{"positions": "learned", "qk_norm": false, "attn_scale": 0.125, "parallel_block": false, "init_std_qkv": 0.0236, "weight_decay": 0.13, "warmup_steps": 383}
MLP neurons of a small language model. Each row is named by its layer, matrix (up: input weights) and neuron, and shows model dimensions 0-191. Each number is 128 + 32 x the weight over its row's rms, rounded and kept within 0 to 255. Numbers have three digits each.
After each neuron's rows, "fires on" lists the tokens most often at its 100 highest values on Wikipedia text that the model never trained on.

L4.up192:074128093142157103117137087092160169117157094109162168114162120112142168117146141098151133111132125137116129113099122144183128067142150163109181101101139174166190158118159147146107160189104129113136103082128151132119156132208106175116163165073101195140143159094124125145151119120133129116142147067091123136061131141146156106107136046135176152133059116069125152190129138135056084197135117140151148125157111057112178147157084129191147136063157089106138120093154142234137098116138137102089104163111103108141065194145123138116142137101082086106117102175145124126146134149093087093
fires on: "|", " |", "-", " election"

L11.up0:100141140101181059107106121132126125110164149099130126190142114119112106152148119159125121078161066130098114118113135167130118130115086167115159099170118159170143115130133085123122171134118064144113134116125176114149166071146132081102148184105116150115110161114139113107137192112134173117101116101121119152109124152163200131168129085114133122098069151138153099138065063066116162085150097128128111125182123098162107157142107133114129160143141071083155129150170140138252137126137106100022185157154146088174122201150159111139152114170092050184090136159136055127119158138147136089
fires on: "-", " did", " does", " or", " also", " previously"

L11.up287:155114115192123171130196129109022075053122044122126112050130056183131114085100098113112095042106115163124133126146069127133097093115127150139109125091104154104113127120113131104149145125125109100124154111147130115176075115180130108109158170098113153121158191141172108121154067071142075080115145149153123136125108109162134111133160080110130136154041164171125097132085156176115120138138144134115130123127139094113135110160117141146138110155181153121116135122161133179145103158183181111089145142182127143195142160085128147167102126160058132207132134141099137130123117127121058108
fires on: " |", " or", " (", " /", "/", ";"

L5.up15:079166185142141165141140163131093119108097122193128115112122106148128115121138117131165089148183068130119126111112116118135125094085134123055135136032136154171157101107153124145139146098241146160203094109123085106104109172153213133162174172133115138128123131118147133099114121147131089134134138105121083169118128096114108156113175150129140061155102124087105139177163124152099087157091143137148086150109111138174107131158125133157129167080107187124127109112155143128051120096157134160098098120090173122170143106126126085090160170075127185134135110171104134166075150139159084007
fires on: ","

L7.up110:117079137189124145130149166142133102101102117142104111114144113101114126164136081067143170111110111152165151133133101118158117094139152123056080129148099145147119138146111092094174146077180085139174166108140162116120141092132116143142143164062151167087118149107085132135211100153138198115119175105184127113112122167165199133157186106124068139151124143115148135172095139156071101220073130164110133146116101137180202157162122162126037183124130172082116099041125113138154140139107096093141115142157101120122147113178116105083119163163170129129137129079188160111074133135096132088
fires on: " |"

L4.up756:159063110172148147161148093119165122128125111115146153137128173105146142102129098145163116136148147157122167071128130131137115105124131123136033135118153185136096062113142124114139132196174110195125129098164139096099082111110156153159169224093134119113100124119144106100146114100147194134122154098055108153127088180093166156116180099089137120148117155088175102193097128076126059129134182169080145156075110135105118191165134126116072194104128147113123114103159121194145149106080107111087137162157108175165128169124123098123184199109131077178109148092152123174087112111114108130
fires on: " to", " in", " for", "s", " of", " from"

L11.up206:119092097172096145142089083159124164112090140088127088109115109110117110078069164076105144137171116116127140149149129151084148200114110130127106099124149115157123098196105113168145134083137139131138123133141095086117133074167084152138114220141075139083142215133211114128156081124116125131158145128124066092043114121143129092164182130163084098179128100159118155152125154161101117119174163134077135098130145168139065114208120145114197149186148150135109080127156101151126150144101089105153115154103199132153130155142121127127217095133117100141122091091148152116090144192129103097
fires on: " a", " this", ".", " A", " that", " an"

L9.up386:118085120129180123127125090084159182113163134081156129050097144083138163115138141120116080143143135097122181119100122123102134127100061129164103110101183180186173139118116172088096097098064076131109099106190127129086109186118119160136171133114100127159120131129137138139141054135158099071103126138136127101115097131126131121091151095140161103103111147142096171205084122185086123152164177118116145170174111018111100138138102174137125155097131134124122112078112166254152101096094127110091093154119061119138110160153177122148120144107116130119148113117178094151110154120106134064
fires on: ".", " and", ")", " to", " |", "d"

L7.up491:119085127153144057142132199123136155116092128045120106085169131100133131159138154051151148123110136131121149130139121122163124091091149101139104120111195178144151159160126121132128144133179081153146131109181126200095130046126113174128133177073144165115078142115106159098166089122130165157147122065100097175111108139172186151193167180075135130134092144130116118170097111124104067081164138156112150145143084099094154105205115110100167171105128100110125095105148126185236121132098103097107127157153110092168174087164094110127119119110164107175141142113161158129158144170103107097
fires on: " |", ":", ";"

L9.up483:109123126156179162119167106172128063117068081092117131135108134179144139134127129083122148134145101213154121140207113124144124133156080064157102163102146156215106146138124079131074129101147110078173139054117109079185120119134169146108104168102139132140158137102139109134142078105091125109077135102157111166102169137111159147111153082132130139134103133079190110116100116151149119091157145143150104137157154136139183072139115139104110185104120082117132150110106136123110147109188244131164189124139099120191114156105108121108158121106126140136083134128114089145066127155109148012
fires on: "-", " on", " as", " or", "\n"

L14.up322:087117158151152138168142139140162088113046124125119103102111109116095138120093153131114114103105062109143095127198135121160141142099090090142095137134152172187120095153136146083166131116187060124162130059116137109174161159135122110118078136181080146179174160135098102118178099073111186100098114104120084174070119162138135145138185075203155158140090163142112137182101098130122151155122190136155081099138112069076144098146136120058144145081106116104107093170123136148102161093123117138110148147149120078211154112055150121135138118099078138133155135151172117192115133115137160069
fires on: "-", " |", " but", " because", " how", " on"

L4.up228:138117145111070184134132138116171104074138094098062166105136108111088122125124073141155127161117075104155157145131107132135138091145119161123104156119154120149152158171153148151187158169112103088160071120144143081082096059065112124204156164076087116134116142116126138203150095166119097102120087114146171138127150108127200117091105111111109105146063129145133132160149230147100159127131137070123154129127122093099131110148070137116110136140156141117136137105152140162172115103113078147076096098115174132130178163142154110147226157194110073140100184119164075145121192074089129125
fires on: " of", ":", " ISBN", "ing", "orm", " Number"

L16.up181:051141139130182124131119147074146166169144147180157138118144138197118134184201134138141109144128112082119111125195091117129147129144145102124126085118091113146133122110130118133110151145154112167154102132110141111096155119124212114175127105099167155106123088120111149136204078145152078145129119151138105119124127140106076132109154153127068148148184119087143136168126109147152099158101188115101080117147095156117135099139099152133066183174153086139136104084087120138044094102181152140081096131117164192157137046165095112099116117132099187145110021097152125120087081205125086130
fires on: "\n", ","

L14.up734:122075156121144100115143137124095105127133114136151080120159126164131071138116116169179097167154100094125146116106158149204114155129129145147167100039120166139123116116162135106129103167130092232153095104154113143098122168149154096165145137079173150146097096080158136146104138140168101094114146123067099144136164117079114160201132136170221156144162086121111135125072132190115118166109173199114141154154075123162111156175074174118105127169121114103174112148135130135062156079109130046124120070096166153178096095180097161167133168103122144117137105155143113151092117154120087114
fires on: " March", ",", " April", " February", " Dec", " October"

L14.up703:088165193087149188161120133184060121111134083165112117137134095125154066168158083154171132129160042099102125118156119134109074123141148191062136125149147122135098127100115149123166177179138122153137108130116079074147124099105140147126194132124118133125125158116146083145128092141159179168110125126175103159072140118128153118067165081146114040169110130095095185180088139082052126127150130121162117124175130128088110212148111133182169150102132143112119137137097101094075160119132172186130155109117160113194117122109126122090171052077140103120103097126157112121109171127144123123
fires on: " and", " &", "-"

L12.up122:125121103156132131214138079106166131105110097088115145131199127153173125133156112116129106121169154114114145064126130180157109155124166137119075033115185135152142109094115109124160128118123158157138121154212144090158179077133146197103134177110127057099065142112116102138127108048200200156099116121156131110115101150088146149139126128163149174147122060085139207125125147120070074121150184125171145112137150104112141145112112157141092093095170051122122125074120130164121157100155114104143148126088144134165152076102091163130157168096171112102120067089105131131090132129132130130
fires on: "st", "ss", "ll", "pt", "th", "sh"

L13.up549:110153144184156149111223107121095154109106128128102136071129134158109150120095119124165104153105100098120151149152067136151137135116161137125118130137092193165073090175193134127132153099147092116124088052116103083144099136121155125164143093144090099086139164112107126109153133090131115125122134148162081189074187101108139156117118123139105135183053155127161175140081106082137137072145172072124082107143139106125196086126160143130080214134142161112129109156147124119133137180184198144117151146141142162184139162150089116104122055136122097085087151069116147150114152175154077055
fires on: "\n", "-", " –", " —", " -"

L3.up263:088095197169151170130168137143141111082096110119120128109133105119194115099165057104201157160145092151140181118153115130148091093137124129092081112157175144132088145193123107133108091145166077159138140119173175103116108049113081148123178194086122115105093140126145169121112096151161131131135157108082157122120095153161215163102154089112120129132109158088035163212071141144090085140127156150164156163169153135094148137114143126089087136102125162102129100103189092215128124075097183126070097161159143123141115115160096151107143118156137106135129145116165139103103140139151158132
fires on: "|", " –", " and", " in", ":"

L10.up339:139103075132145115119165073128079142118136095124130123152158127132140129160154065144126106170157044074107122150185131183152053148142122188136079178129143127122152140120130126138060155111143115109121129135119188094128137190164109091159152131106155112051122152102183148192131088105152137101109101129146156104125125144120159102147145132113115125147089163099136114178090120125100113188198129085091118148139161120091060075115145127128118113111126095081141200137135127162082132040204156093072142061167094103187092134162144144132132077172151111104082113189146143141140136171110131086
fires on: "ly", "ally", " st", " newly", "ically"

L9.up66:126112138116129076103147129195117113145130146106092114137137111132091172134124099114179102109148125136193170139154118139134139153141178105157104138141073109117059093136121025077145089093179123141133160127145182098097132131168174095139089129119198106089177130150123096135105139158140119137121142133120083146191128088099184156138103169152101148151147133196114108105100104089131131135109119153071124088150125175156175077168095136115039112127099133125118097087124136111099235101153102094121194124105157147139173115124129071056151133163167129139151142069173124106130174135219133118
fires on: " (", "-", "\n", ".", "′", "–"

L12.up585:129106090139156126139140142134063086139193122114113095097117119066189177132116145129163121126129096104149182100163120146146131092111121144153105133170133140155054139170166113149117105111156046078149117097191130104152133137203117215205090147090160061049155085080108106118151125142108134135164154095125151157096146122123208126189136097123123081156132163123139132142136097163105157132140127125098127120143062139108179073169134178131086142125148145149158106128158091180114128133128131069108114138129162089096093120141138141175216112155156137092124149097202099102116122158134087086
fires on: ".", " Genus"

L11.up624:115117094113072149135117078147086107123113122110142079143144162055134116076108166111134130163146094113144130143123140164108115154105123141118116085134160143162113120208147108207187157084127130157177179029101117165120141124142142116147132169105105111097156128115133067164150102120090125117148145132130143119031129166123192154142163085173126090154124149138161156124141178170125166112133128102160126125170134131094116125119124137110129192163132151132126103093143160093161165112121044089089222130084208092165115116133121121113179123074093140081081074118110138108116125182209135166
fires on: " the", " this"

L12.up278:129089111083140129177127093107142208160131103144124102145123137085168143137141113071109174136181115059135130107129145133115153127121105183090118065160136169151147105119231148208132141127133187146143035155082095089105122112149109187162127112112064134127103164117165113120110084119112108162137135079161109094089117174121122148111133154178151133113113105110146133147045158134079099131172187169135173119083098125145104174149123153145111144118156168111130096093156161175087152102168163105120114113072106149112096182090151137118138116095147065101122100086150180155108109116215107121
fires on: " =", "s", "=", "g"

L7.up736:129132121115197058158167133148058064085099148075134116094173143113056107106116068131093144135175130156146109152156110172123112148144139129158067162142149177208122188122131126099157112107135100064128159082145125114156156110147119122154107150060071136129163158116167088149139145131140075084076128113106097149106138138142152129124142060148153176158114088186158123117078122208148188085161096119087142164179148142165203107169114152085141107147124129109134136119135161139157125101142164096106176098139117069175086128180110110108150088144092119103104178162111151103126150149115164092
fires on: " the", " to", " and", "[", "'"

L5.up148:106103086149113065132170197133104135110123136109173168124162092113134127122096094103193091156163078132115186106125084157138100086080111127164112148168166151107176084159164145149118140186143117126121103068158172138105094077202106162085161165107095120151101124097140082142120137144132089160153140105080172140097133172140181143120150111096159125112107134092115106126111138126081040130200119113123137128183087090110119156178149153096127099121132138094144118119190103211167121078100154199102119133110151044121163113163129177090127115112150105179091137097161137111174164131161183139
fires on: ":"

L6.up259:162111122139103161144099085188059112111101176090114108098175085094140134186121096110189103161121139150126114132152151117131129156143160115128109150120074150137076163136127000109187086095126095117110161101149148080097125121141154159125111165146164119072108155136135127095160092177165100110117105156142115143167134111096158136122110158162103146153157201139127067133072122113170119173095122148138109134155140167141196097112072115079064174166127163119109124108130113118101208123134144133133110134104151167150167109149135098061148182150172182092093090077145117073107074112174151108
fires on: "\n", " |", ";"

L4.up510:083051107146113123156177096130156159152154135060100157147176114112098139105126106116129153080090181053173147147130097149135072175097138172054087151139155131159136081136131133158158097100133105088121153126133136154171156114075135087106100149142137116098118119114111066118147116137148182105107165116113039127108131197136139198164175102139162178133134123120101124111086161138153137149108194140148125158152126107097119109095107173123096122120136151096134123049125127150157130118093178069046128121132138079133103089167176166108113151151165174218117132074172141118160131123084181146
fires on: " would", " did", " could", " may", " lost", " should"

L11.up710:081101139128132156158120090149134116150102069130138165111109181117169162156141159100084087184152058085127119084163120126151125100119147106140115099088137151126149151101166148150134110091145198121123113119127101144113120090155194138115167154139148109111125129123154107104139108139122086144097122124148069074108138162150112156037119124160121155124107134075183128116128154164101059091218191123051127116120094144135112179183128118155098204105153122125134082143149162150089128136187153129139156113082142102163082152080111125196213110076142110137117068096127090162076176130195124105
fires on: "s", "-", "y", "g", " |"

L11.up78:061079101113074108156136138077079125186082051077107111091104095163131099164176102108128102104123139163085150147131090129161080166128129125141100089190138125162171107123112189115114149160132119118124120133156149169139115138170100138074199119102121135156123148138129127113118060120155135114117157110122108122123075129131157139100179128093127133168087100149113130139129131100083095092175109121097094128176054040123075129174186130164146121112176122111121115116106160220116101185140149157114112166159101079103119184077128181133171102112104099129171148096158152173073133173082090096
fires on: " |", ":"

L16.up498:045151130160123125121119085094103110116168130070171150127150168156114161090150118134165066114169163132125098094136096101172085176124041123146129084141109145192134107135122116140131140181137122162108093157167119129096132088155158109093110107149136120116199125121163132078179119111145120115118166146104081178121180168098109149120141097108141116169116138096140122113145091125095092097163119147044117165201141148143119051138140119174101255060135069155130111120138130155057118123178166122125142125089140152154156159155114114133128106143119129148133119105130104115055095123115122096
fires on: "\n", "-", " al", "co", "pre"

L16.up136:106153200161183148142106127186177079124142134135107146140148121145117142160111149165129083135132069138118133131186106137102135152128123142141111054143136143153108142130142158141132165192139062125102093083055090096132158118158163176184151158125109095112164175126146122162140107126139083140147144150115143155110153207150128132096092114145200058112110159106130145135076119113046078129158143171119143168160139077109165166119139083118118153113142025084145112133086084139089170112124194155153095144123122106204138123103104171164138088124055077149107089156145094096161168129158125109
fires on: "-", " and", " not", "N"

L12.up95:166090128172133198157107105126137130105101068108080119163145094166159129050146068064147128135150133170081153141170140167116130142127143091100083136169188115134135126097139130136167167114138100111208095049119047104064206106124174156153123160099121093056112187119129130120190139081125154153114111107153160130121182123174127109137137136153141124165090119160162115103134205093107072107129122150165071096153115102142145132152182166116113140149119058124149068103146115112166159125193091124123111125104165134135124142176125108127108120085118140140113104059184105146129127159131115095
fires on: " The", " Th", " P", " -"

L5.up194:165074144169120145167128112135175218129164115134155099122110139126168131107109090145108143147144142130101149098106150137128126140143150146106060123177105192123086080105172124150110134192180098193131102114071108123095082067120151113126156154081109126140123128108171141078119110150156154152168139115101148212113078206123162157129166153134195148120103146049157102151054127098103066146136193195077115143097149138125172171128151151113093164101122106102123119100214090183154135113136138154103121124144103139146134161164115090114139127115151105194106134098153113149063085113107107099
fires on: " at", " from", " for", " to", " until", "′"

L3.up435:145125183111098072140126127129148097094120145156112157160140115086096080099101099111192114139136142172152154107084117132147093143113133090142117118143152147161153109148153099172139127118104076213080133061164153058098093106165093088132089163156130085126095175102150117134126110077118170156129149100061142160120153133068146097164147122107124130158136132107176100153122126126139053140159165159146086133142133110139125192135117165116085159146119182094149147113153129121108149083054112166081090127139158146140181177181089099148238166111133108178093182160157125219117162144137161155
fires on: " rec", " dis", " Os", " ex", " ch", " dep"

L5.up444:125085138170085118161184081159148070118059120058110176175148069123064102058105168060133154108163094219149119102131111167136117152114110124189130106110181109151103105197129123151159169100112057188104070104144119115120115103155096090145160146169126131166109181103166096136173106099103117130108123139071158121112149160083167130160134082142107157175088179116190105101126106122126122137150136109137117133152132138174118159153133167119092146173145167097170083101109125123101163065095131096106193145097183079182121140158147112157138138150145132103123112140127125159160157164150150142
fires on: " sl", " sc", " ch", " Sc", " Fl", " t"

L11.up140:086144158107103173132151085186143112091131051084110091108147102105119080157130129092183113144124095133124158145079059155165115140140106152119102094115121164154176114129145085157115142136133159135141103131155169115098115108084085155142170164099133102115138181106157207169132146136113151042207096077174133114107112150146149135146127142099127124159101179124122133155061127072116129107187119138142192123165119080125136112136098110125177155191115068113131133125130154231120168153152116121108082153126187040128129196123144116094132110162158076145106123092133102176079163095134153112
fires on: " of", ":", "c", "N", " various", "aged"

L7.up724:157065105164137094180138157143127076143090155082127091085102055115129138186123105103133144114119110132115183123114116119191130131111133107072121164132170178195125121155140107075132084118135080136119129124088165113144084077127158164125177142133155133174143156123143148073164102147122116126084193159065129197114106172150216172118162179089150170129123118167111107144085098110101133129173145172105096125129074106115127098131124124065109130131130136112120114172148143162189134159092153156137095142169087101174176118135083119128179116091161141182113166086200088158066138130136173083
fires on: " after", " on", " |", " After", " With"

L9.up224:101122148107143171124110115107140144084138098041091097147171137154111102150103079130098159169135124117136113128109114145100142181094049083038147150153153154113115129096164124142125108186107125114166160116051112077172126080143161162119155182153111031154126246122137122149114135112117113173083133109141124116130126131142154195131146091127109122181083127140126144176073142091134150136112134121157167141142136118170157100151124129070119134112111177110126107142083148130141145138119137177063128122164125083197107106181088067152170190138140086183095121136139103126073156132143081097
fires on: ",", ".", "s", " and", " is", "d"

L7.up77:168083127134133154158173182130143161090109111108125130105144104096113141182121105071150112106110128141129160120122134126114118112102118165121092116158146156170137166169158124143129145107117026131152083100145140128103089061112141140118175141130157161111130184109120086165137118133147148159148164107084117138131124128144174105142126130089150132211110114072080207224107157088067061152075210145092092150097105091047138108176203125137124140119117147119129070099118107202188139096081126104105112117087108178163119145171107131174150168141143118159126156097146116097104133172117089104
fires on: " |", ":", "(", " (", ",", " ISBN"

L11.up527:122124106168135152135113174148117124180057137126147090126134093147111190102141137087163155104116087128139163113156141142195080123140148133077173110132131162113144116098130087154156163112136120176121098101106109144114122084172093102098207146127168153169143171124122133091138095105142095170128181064076165129101113113215191164102184140141151198105059151155127110158098150083018066082120106154158127097138080136118143115190125114140093110099122178083122134148164131166110134129096179153100100138131090113151116156131132151075127104091200103114134083122151111090113163169106176140
fires on: " on", "On", " |"

L6.up766:163099150163110116094177093113056074108113155131117172141142158154101119090120130145193166092161113168139130095154114143159128122110131101218117139092126150107095177153157119141123137172110083196117083095152130073125110135137144173166116140125146080180122100097104075138169107106133151139088110123119167176082194176086135092143132075094110101153075177150209108157100127192128124105146119104156093134116145095125137184186077146121098148120129142084156110072114105114093163071188144135103102046126127147155187139160111166158163157154166083183087124170122170123143158128128120106
fires on: " dis", " st", " sl", " m", " ch", "/"

L14.up359:147109115152161077111194076153095112119161182118172153134134184098166090131080103116111175082214114107109134146152143173148050167123157166148169137169127107102154107152168109153115142093148056157097124139098184093130110073127081078124163124152152068104078084111170112115151122100129172154089108129122133177111135147143124116192218100151106141106110165155142121157160115171091111114123110081132128160123162123177107089116076143168102173086093127072159141133152110094136136071130165100103118150146104095141062167164069141154139125173124121131070162142137106119135192109117114075
fires on: " be", " well", "ly", "t", " sm", " newly"

L11.up231:121129102099138153155104138171087114143163150123056150094171145168116162108159093196109162141165126156106132140122124155125118173112121106052122123117166147177113067128177121115169102107131090140134116130132088129134122099179158116203120144094109107103110138081120092093105115205071088127127128128093131190108134111116203175206147097126178091164133137137119165131099122179130181126081117107146118149147082102188140020148078242125118132149117162109134119129149131135132135108175156114108176145147179085141134149144095103146158116154106167110118133127160090156077138109103075072
fires on: ".", " that", ","

L11.up228:151138153103122105187128127125115172081107126193195137133090089146124199118103162144134141074120097107125113141117102193180156152121172200132165134099155128117168119130200128124160138102097148162137099080144168093115130138190103136123103111083142089120151149088129088136186139165125166081107121136069078134110127205129143089143124162180194088117133136107101175165117184144099090159186057132115138169095142150107102140189110141091128116153130074104190136149094161103144178105058103145121095063099146114140153129109060135096121171109148142113111092148128167100132124168176114092
fires on: " career", " season", " v", " Wi"

L11.up447:158060137140102125166133127133105146098125150112177100127110140120169083107098184095158148130142159106107119114189114143109139143084160071123035072081171133157140137107125146126119113142112097157183126124098149161105158078115163061138122156117178090110111152116156156175190102077130136129078139138105114092118078185124157150159178109198115059120136151181105169201155145128132133098105124087154127142108101117197109062078170113118089120143128119114133094148136054106165128079101068167130086116124129100136123114174081146125170105153177132147127147099176120103124204183093162150
fires on: " the", " that", " a", " 25", " those", " if"

L5.up320:126124168145149170186144078077158113172114153141107146143151140185100158148106123096151121117148120109090098162132140142125125153118112092043088139132149186106104122108153142152140140147167031178102133147066136161167145068090165132142160151057077109116149093119161099125108099160146051096114128166102198157122120114118150174130198132163168145141090108111128123136140160138088105119092175130150090134130154136132145084145148157135103140084124162113124085114166087101163127149124096142027176056149164038075196124101130098105109095104131126111090165115164103091132139131169160123
fires on: " in", " from", " at", " of"

L12.up281:116141173120159138132112153129082131074134068106152103158167160095107083139165080170120090165189122118140132118079067152110142167154122185100102115089111144113115102103141137135091131134184087179143069136117167122106129164136188109139112159065075109155136129121174134158164086121111140116136147151090126178140080153184103090161127088116195110170111100082164137205125132199142078142168112089154096105086133130177156146152138197160049130137154102113121043123100131149089134092122109169166139103110178098152073132163068122139114153151149139114115143135132080149104161131153052114
fires on: ",", "/", ")", " ("

L14.up507:080098159109117165182100118170183141111141153102127125095118113144131128142174155079134089048176136196133130107156135148162109126132126085139106075142142166115170131117136082168110141143176126182134128119151113145161167058147106119195142106114053109146156123105132103143166116177141159117157085139096168128122138098169118190112154103154202127140117080039162159083095124099060123107135114138099101150092112126155151056141143174082165149141118155109136148115122100110152132130167118184035138149147191079086126186121154045107103109058140102128128156132110129147130104137155152100
fires on: " of", " for", "em", " enter", " go", " in"

L13.up210:092125182097175129115135107121117091096138141051159079143170109148121103153175091177106125112136088187126102162186091128144120119161069129156151113167116134163145116133092077136106139155172101151126131066124085125122131106107105097153155199066101147088124165130150186134181133124121131052127122120115089125127134192125155133149184073165164135183127137175135150145133084135153104084161089106144121159146147119124190095130074113131101143110135081132129163155160114137199138031167115110111120113113047165169177104130092114077189136088102078116106116141125102189081127121084141103
fires on: " and", "-", " to", ",", " or"

L14.up600:134143204143188097130147114141107142109122145106137092167120138143138087075098096138145103113206083121165134146157106176088101147100094153094087152093157139123133135097097104186087124138143126181131118130122149087115110096200133105102181238085151128149102062114162145136108125126103156174121116139137136126070126124141102148116129140167157089147099096098151137134112098155077101083183137088058139116161147145133146176138153175119158164143146118112138101123146085130082143069151101091101153119140212134196161172174146134137177084150095074122123095123147096163120191139181050084
fires on: ",", " (", " \"", " acc"

L11.up18:136170138121151088147097171159123137179181138088177130137145138088131172160144120138107143140129139139112173151190156151178143101044124086130109111154187145122116147168145113155143157153186187081138143110193111149157107110182110147095138116036180059135104091091108124114181142134073095156090131118101083107096123152121162101144144111115133064148104131097116133134139120153160125124165155124050123092170051127108135089146132150149134130112122097111131061126103119188111145059155147124140152135110140060128121064130138126119193155125125061157144160075175130085149183176154097086
fires on: ")", " |", " name", " term", " 1997", "."

L11.up559:160130095158191113107126142097099073133150106101097137110138141136098167078147134168118155131108120209155162080162091114151133137086142126091133109148135152130070172168161146106128132115122090060198093111106119085124142076183135170151093162102183140100129146083089125085137101097096135032166109125127118161089130101181208115183111103157185090191120115145100139169113141133114143078201120169102146149158107116142177078103122148111124131100125118127134138112119161186117134091191196107057140121101130103102078115166134166156145070113123163142148137154148143167136131153101078078
fires on: "-", ".", "|", "/"

L9.up161:132142127099098124103162158044062162102081076127163177115106178142147144091147151105120093156110097133072117111145112109133068097153142142151107106101163158129134151114115239149110114132126126132134071070158130129134091141126129109119145152137100180165065101115129186117137124136147110120120121087110110120130094153140168113110158064131124109101075125101147110130143150168115086147167135146148054157149119028113133158141114194084140166144142152143102137063116154182136015078150179121083114157119111102163081144152148192139136145127104151113168077142133126135117143119036121117
fires on: "|", "\n", " |"

L13.up392:104057092122068091174118138135139163128100127144140088158101188081139197095120215122148147145125105156124087106131152135102128172098155101070089059127182149092147130160106127127136130139152094170170074053137118153111143054162152127121114149158114096134132141128134124147156051127065154167109152179112206099071127171145139144116176096187141092113124117126174123158118128151109124145188160121124150112133115110094172120176087152116090151152136148123110111092147084107179160084162089092102125107106171070141157122188127170118185152132091069141130102117180139110109132176169142105
fires on: " This", " the", " this", "This", ".", " that"

L4.up291:153136124156134129182148079163127115154153105113118193131133100174087074132165173138127094038164137122190130134110101139154104164128117113073135097085126128151153143097121116110134136114123099099130099125150085068177199140135126130146120126188126121114134133108139013142135058107120191142074142113082126135104175120126158150125130076174163177148117079076195153123144117101125104054139160133154123108144157109143138126112089153111158090077133130124149182086127201122132140129174207061095132138107146075153045112188124199134144140149140135128099132111097151129121132149155106107
fires on: " would", " to", " To", " did", "To", "Rep"

L10.up489:136124108165187149116100154099140188130146100084159128153208176151095118141132117134088121124142115163135137126106100155120134130111091088042120107189164116145139122097151144131138137091161130122139138080097106122141147091185200092145143188103136055126153186117132084128111119118100106185067119126095094131144138143183120149153139177165196104128112127098071123141052097105095128068098158116140086207121135116180170169176130178132160179154130138109149139154098142102171135095172120127082142108130164129159104069171126097118173164103120079096086093129139121100048147128186094112
fires on: ",", "I", ";", ".", " did", ":"

L7.up168:149115156163146140127140096129083073120140125173097140104114078148156167140131085172206126115104165104119206124179140098136142116079159115110136118146150152152047145182124121075100121098159068141154110075194116114093134102111093178179098123099145142132092137101132085104148126144107124106124122071112135201121142124155177102134129093173195052170129126117068139165087118150120127121120161208167140123182091057120153160167073185088147143087112120121137112128176121222133121076165168125083122165163147115126096099144106122145124111097129119188143138086135151157123118163134108110
fires on: ".", "  ", ":", "\""

L11.up226:108109114132140149120137126105109111124107071117140113067093140133172076123112146119104156122125143082112149089114042136199113103132144143105072158160145114179173074130138245140106178125093150163078092132146106140147079150104146136079114115077104116116068118122143165158121145087133117113123157042129152116090127114116128138088160081086115121151097148094073086152081108138081156147136110122107107124119145082155130082130133153100089132099255143102167125136126131168156045093139135113149108166122120107113061103123153114126150128113090127134168084145085106174163147121088089136
fires on: " |", ";", " —", "H"

L5.up432:110093096138134102126141105126089093137154168168111186115142130167139154095144117095180119135131126113108157105141112121124133127069106148128158126163165165190148116157111105145078116163181068188145096107131173105126100056154108190119060182072074117104104141112126108121141113157134107128130147112110109123116136159093187144163156054141185051153087180138092106166134155174141081176169103166135095117149075104128128157189079156117107194114138116107131097110164103188191131068134122102134091157116169073115135103190124183114144104108146061170142138060182142134137163134139127136
fires on: "  ", " |", "|", ":", "="